MLP neurons of a small language model. Each row is named by its layer, matrix (gate and up: input weights) and neuron, and shows model dimensions 224-415. Each number is 500 + 50 x the weight over its row's rms, rounded and kept within 0 to 999. Numbers have three digits each. A neuron's up and down rows have the sign that makes its largest values positive.
After each neuron's rows, "fires after" lists the tokens most often just before its 100 highest values on Wikipedia text that the model never trained on. A number after a token or word is its count.

L3.gate577:501458466580486444510500451526496442521534451496451494592482530618560468454509564461492489557352453525543486488529488493461521487523516510505472624477515376514390510503531531481475545503521551505452514518548499494437468463490436479516433470445484499551506582502426561457514497508480467492507500525420469491577525540441572491432592549516401499497546542619407436538493448513510440468551571500482538429498456411519547539456414554389519445451445517402518475473568510464382466492486512506533371475442567550486466443454452455498545491433515490452486440516543518516512464498543470454
L3.up577:487608418502499494457585476504539478446517512524481488565486621470482541556553445456394517554536458514438463515410407500511527621481547618526429493524534484514549475520486551460461496514493493511401472397517438447565638539459517440497497499566544556509452528444476486488489470580473509490515508587603460426454492452504573477500510519433500587490467445486474511484475545473515448507520494468560447482452453452489457498575534559569356474425498548506494470613489505515478489400605451485454480547497510514464436507457587513545463565524544507494443491542443530424506482517435539427
fires after: "," 55, " O" 5, " North" 4, " L" 4

L3.gate613:464474507479429477513476522432634483541431455550570537494500518482486456504503551531490458450571463568497498459453468523520523544488505563513517589469549483464467469530478441532502553515482485528519490513459464384528500475493574479461520466591571471483503419481567528446552456573541497516436445527483494455403560497594353452494457465578551552440439559538439570522601482519479462585504507595474470453485404540469511465472563465493449576490574455530448452457505525432541465452542477513563461482519458518432521539560464460534508573493491444533531496465443525607421519479511580473
L3.up613:584589544523481505577456549510537591556544497526476512536529509450529612483471522464465530531500479400511536480557403439483415467505507523532464489512532462416570535494458543479445468438543369414511471447557467519439592552535421424602572494417456498566536557483450386560501568554585521504519481548619477513469516507469498531526438452522495444487523435510511473537548457504449606583411531508447538506491545543485551519461467420478611575422514495442493557452514512478414575494524457496440487546486529625546509466535468490505550421521507491446544479512540503457494452551610553507
fires after: " |" 87, "'," 4

L3.gate801:560547455523467494539474477529521490500601619442517625609454536542439477460556481479542403577536562595464470498425547489455499525521592451485422476561545499551572491552509523441434503406439511466525513550527474457499384453440498461464516481460463462471512428477497493636522431539500587538447462548397464570404502463468587479525481511557434543506410458496551401459495483529484494492495403561598415504452505478502505483483408537569515561555504509483458417464426520390564505412434553548542527528552461562519494446522604421501514663513489531481522424528554465441577426565469487456
L3.up801:556568478454569508488396477480427518513564577488437471552491478392437572437489527480512520430440448492448559436451527509590575542366557398511479515425573491548545498476583479493482489450495519461581555473485463524509521459508464501526533505484438408538464536401621570472545458530539547480589487584500477557456525487516502485624457433435360591511446509466520548486483507517510575490550484500500441564509489542526487493415548489534421515480481503510412492582435479462529514517484501531508467516557529507532485485505524555509516467474487483572506426540476499441517472523522441470
fires after: "," 49, " is" 8, " United" 4

L3.gate891:579568482533459510450441522524499504566459560486438505489548417430493543490461564377567401565554487593483504425476507528542540528436575507483533516436478539464511560496549501447489424385446526532499534506494512506572500512547475485499523539487546428475482484451518527414466452549559524409536469538555528549438528542510534586531571516471378580541443456467517474458568439525440539721561478486539482485437442544522558505449422493419532485520530473500468563480500465504552440500504475564482532406543537474442437565444520389602517570488511519485438483451568528484542407553543452411
L3.up891:478558508414418511548477516497576398406477550363407546464406449476543576448426392490568466570515478564536501521437430542550471545569579430451546508480507514630499512530550466428483567482519526493417524466473476465399466507564512493390519509609511486368428454422617431518482458499492516336546481586506539583549506508488491602523463505402511561467492424426530458481522383526482524568540485496540471507431524537535499545482450575514581515491428476577466430488509520419532531421519542517514590455490524517461497498490558477514505566493583489442481527471426530436507455559527426572
fires after: "," 72, ")," 6

L3.gate566:519473588541388519539549475564512355598481632450502570506480535511546522550458383450505374464503508546523469366509445467503549499450531450515419566532518458542459472429476533544535542425432527520528415552467525520535518420486472574527524512471519629518586541449393491434548474487528497527528441420466452516485543482499582501473507515507443529467511503502436561551477518460497489505487530484410498473457581584444461537512548595471509487520435499454495480484528554456583458606486473478507472471542472506546481547527514464502497550426485535486498489523522494480489528573508542509
L3.up566:549503445529527413456417517518484511452455580442410619475471459421508522513413458528378468416507509447565459465513499444476394432558522366407466445546428404472593459477605485477496501543569433512550478471581504630459432579466441440599500497599441540537508529601414494582521551528520529582510529537488591490494512472423451506498539471570551468404443457516504548479463503519516523392444470474436565508662509457504434489443516584554516442549492511491534475493493529513441552603425509517438613560535414484468575447537505512522451464550522428415541449474411546514564490438405520550
fires after: " " 58, " |" 33

L3.gate591:496650498448540513553483494552489487519590472517470530585521543476543487385573470496556504589464446402498541384492580533526527380458449517490580465547576458487555459451498375523555529522520447560448440564569504536492478477526470534429523452399492466456525491562524530514496497536536515498591486497436484543517505549549472512452541491487550507535464494522578475435516492533593518517479579465514391499451465518513460580460464561560505576439488498494470452463492465578556544501461519552518544519531467462476515370497488505477458442447496541474448552458400495464527478497461550431
L3.up591:548493507426542579531493431476432454521574528581540538506484512544500554393418559333514442438446514513503563458482492487531567445478462529487608499464596413510456507589460561526442509473558467538471523547453409512468489497550549509457440582505399535529482433550348493680502522507515438496559425516477492494537415490434461560464501440451457541501568544549389528537470593507495505468500545471566542485421449491526597562467512574506524483531566424469386514606467396607520520491499587544596434454610409439485420507546466529539478452417603463536524438535540451460476472567438521547
fires after: "9" 34, "8" 15, " born" 5, " son" 4, " |" 4, "," 4

L6.gate290:463517526477415459490558550495528566575475600471495504483496515475569486442472508624540532473508549458464423497449570444567501445475491508488418539517442468390501545493489524521509509523451459578424531537523516476409573534508520512396519553549420562456536504446510455486610444559498518427438567460471432522531526496370565492497444459566512503545514584490549437412550448541524403550514491514589504526603581507477481546442461592513541514460531601538463544531532548473550585563547579531504547591457449485485529504493397535572437456438531559519546503524435473523485485524529419456
L6.up290:447474442436570474503545545489364591579425465469550550496473500501499522549568589540520564555544515493411492483515451527485449562393534448435410521525458508499517504487526477459573523562554564406527568475522510521527517454495520547456445515464452538536591575574494498459520540601548418480520467416486559506462461531559328532492500517455464531495431517493448507420410429493544399535470505540529526565566567550484530539552476541423482504423597559498484475548451440477589515475430551473441452474572486557490473516477505512422460585496447460601627441535494495491446483458505518497
fires after: " |" 71, "|" 15

L6.gate416:423499506491462450502484506517428442546466478614524549533489478526508521512525543510481403484586499285526594531576471496457559472486482493566443535461538508624513443485455507471470464513454509501403424442466539462511485516409489461500430489470612547384515478483558485485460421493421501481536463495507435518414434558501508497511545532571504535557473473551511545580430469526562527422605525476455545514462395524539489593520468439485512549517510482488492437463522495475541524499471420631522489584488543518480419494510509444453532468457512433451563499499453543474451510540481463514
L6.up416:613529531483449455552418492475519535616543429519461481530580444460481483422495499602375514532463495516499527466530462481395473481493588597496539523574523441540532492507510419555538499432499480420460512515474439484564435541587443471458429551497499493542445457568523465490485437597523509465509362536425506545517530495420514536512492516506586523418473452432528511543478542450548528479409453460466462609424545434505580612487537545484501557517531535494468527488474528541555492514564468487581517448486466621514479524585532557613558537489502492463498476460480496384511496472570510434
fires after: " |" 49, " L" 8, "3" 6

L6.gate419:432479565577534448541471526444497514529464537542448508477465433500535487547497545504496474522590525489542460494449464491549548540533494523538502413455450517548496542577517533524495660473496537493405479526517541508574433520551491458481481473535473475519543487525512439415486522489539508484424444519463476437508532353556598526493531523597453553530523513394481620533496454529459466493597477469515594461384523522496480607523423488539523578422471498415472529495517481513466484551437568479452476473487314506487544405522461499515512530390469501577473580519460463364513466558496486439
L6.up419:413471450506561489557482513456485528458575490525495543474459471559500473507530646421493465460525572593485431521489470548531575551518498551446432573547512473512442469486521483493487413526502385520453468526501459529510456499558499456450460431483469482452482552520506520538544490479552549467579497478521489488591451562430461516466528564519477556582430537423459504460474556609622491440473515477499521539535537481506568580521491473482441495528514577509481603538417482527453475512531551476443528528507482564590513539432525484450383470414512536493549490495444424509511474535447574584
fires after: "." 31, "|" 19, " Ministry" 13, " |" 12, " Faculty" 5

L6.gate1133:563477590503466483462478471510449487522486466469378467484615468409534486510508518465431481453435494455517504530495635515427503646501590431548457526478423533526488415460490450608449526485563616459502507542529459501481437466530484489432531448534532492468452454486542420509475556489546467562453446454556486580546544515511459449477520480555465541511333497492417482476473544512530497424437465506504537502469482516453500478471525409411499526501549506440487545440504481418426558455555377466555532444547504502383500460485412505523549466369472351408565487467482445534525457414578567473
L6.up1133:448553515401374475560460467587433504574508499572525505629550533439522539484474544386415510417581463512461598481501549521538505434547501506494439570497540614448438547489551449471545546559484492491475495476474455491508522504539502594526488517528518511448566576565558590494504489509474573537508470452512543517508558437545454591491462528544453554564483489547545521500518508492540501492420557427529452567559517515519438504413502473472491633442537557597479415514557539500479539441555547345613528553469519547589500523551370434479554493460478584445496483562575528475491516591576555499
fires after: "1" 57, ".\n\n" 9, " |" 8, "0" 7, " " 7

L6.gate899:497427577503500573460417519530477476561519570472570566485501586498430520508472475536475561538547528449519437500463426496497483497523476505470529456487448515433554549588422542561441533486405517424455517511476496520453511537563522582456509485524475497451509497539516587459546516495495444473559434476462503530514515466444445562443460441539605540424437507514461627584489546480518552406463406467538484493573482479471483478453496564489532446502464548594553438490497514522471425572482486614502565369417456548506527414510397486487426515455478517457502509485540514439507374618518507463
L6.up899:452539534415586467497494488492483527496473477501542513480516570504467531523485477438531520592522432427539447529547528474468567460404532547553461501468491538458542508571532464499388538468563551517543567456541463494432531461523443520607544484500439589453476514451449430465534509578472521479481450524565465578371395515481546567550517574553540626466574478403484457496530496368519444508445496442550533511518553513510403576612424448585569510475530515482531574552461426415415459429495438534466504517516528506498542452516502597502535464547427544508507535545551436529551450473535441559
fires after: " |" 32, " " 25, "|" 10, "1" 7, ";" 6

L3.gate851:424533530477474513524525442596411480404518483464629517523395502529389410444566530501658547563600563447500429537578618444567446548503518550487391510546410527570547539507469445524466508513464495563482469545412524435516603463535552422491455574557578445516505519550462598443396548503497490480477470461475404457524501548507470537547496519515472562555522563400504466498564488629462466486547431502525488575524413554490524507464518566505545504575434492525549497430533579461499572384576468514406441382497488472473454489600447555446497458541531490593540435451541538473467490432511596504
L3.up851:535484532532557549537448540490465542539512535499550510426438475524450456466426455469538494505497446530466514423546510528554449476477547551480544460505568486531593511526505553582468530521406505578512482480505483528444445429473470435492529519512491417474419528543510494519505425505506430594450530529508565470421607490522551543378502459525564535424489471515524480493513662488553460518493474529627477530510516475479530523494450478522538607585585521453447403476558404567357439485495502543506514566475514458441556490493433516577433487560404516535550593534555472489529537539483501458
fires after: " |" 63, "|" 11, " No" 8, "8" 4

L6.gate233:500569447447573551461492449563585533518478478595466439450576476494517463524464481502493474567538508400499429492433453467483547603438538469488524401540511428586500473464524481537586560501465471555435523558506522517551489538528572535502462474519609468465493479454550468449514427543447498541467487425557426558486502520524540440451479493546435536446449521520479535532508484472459429545510569522536511399515505476530464441511484413503511535590415455522516575563428428542556527486547463510545464426401466490545480434514400535519445586378580489503460540539524502522507572553416460482
L6.up233:413505472473446450505596454497585476523423512510483503508525609472489500437532485505452498504558529590499519452445455440437514529444438439436478554565533412463566523455520512570461433542531394541439514523560603528526426423559512497595635500521488527495489430473475601505500507584570596514520471555508475486478561528456525537586532466520503525455560501502438469513521545582516475485431521480476517482474492528462468484479481526438540474473470460506470495495490451420405461479472442433555349492538463479530476428509533535407496506489504509561491384400505445527530550503542485565
fires after: " " 46, " |" 25, "1" 7, "2" 6, " (" 4

L3.gate498:583540471518584445416478463503508458469483497472633526573521480409521501564491512551462495524459497480613539549609542536516536475456527499443577524488527451512471540554498430451490497469513533517476420510515511664485433468592426466556503497510519510444515497452457485529500522566513539554568524567503464494470441450501486527501468453397569468541565495493536492513471564522484570555516530473409506575553538576448541477496515549539522549555558478499556568539588504520650599615495505526586566509472491544588543497514486445495548463497476483472509483584459458443547448465536451499
L3.up498:460480462510506550566499447509463483446459505480471496486480472423464392528427479462568501450555499529425577475444526561525495456538506453497446487479493607567514456531478568381440510497469533482489501509419511484515545488468592601524603538516463524512507487532455473578459514510496428515516467447536439460525478471502471458513529441569450513521486464454565490490615483459458536524569542442544499510498477554531462564484532559620517562603564533536412407610492519526433532427463505454447400555575496554432582524551595527512465486455524479512414605330508539530503453458415514604
fires after: " " 34, "1" 15, ":" 12, "," 6, "9" 5

L6.gate181:598468450426450546527559479519499501500548471522564516498519483601513549556514626494492486446517578559554458530522532490552404562577505495481508425490475536511548582428527405475444558563582496443499610513522507483538510481528447405472408449524484403475519535427537375433445520471582502477486544572643429525496522496436558596495594543461490581541529556454505519493481497544572476514576534474538523437510494449495488423468491422563497499459470517500579536440493478602559536532569474466528536497645579453387465403459515458538504471437567467545442589508504465460580483465568576479
L6.up181:467499509537482599447466468509465433425556536478461498560487503587574493463366470586485482538312493494426448483410507412477501491443532426420440488484458515497537469606528457621514495584526492554534507513542521458442477377546503530484509520572405429497520474470505462446517421494494540534504451520549521475430563414515579510464555563632518496497501524527464454534501530511525472623449418498434486528465449476404582495444428460555435566550492545478443521515544501570479530511514381424468474469486429521556568540529534514495574455415520631534647517451493569442475477540527638557
fires after: " |" 19, "|" 10, "-" 7, " in" 7, " to" 5, ";" 5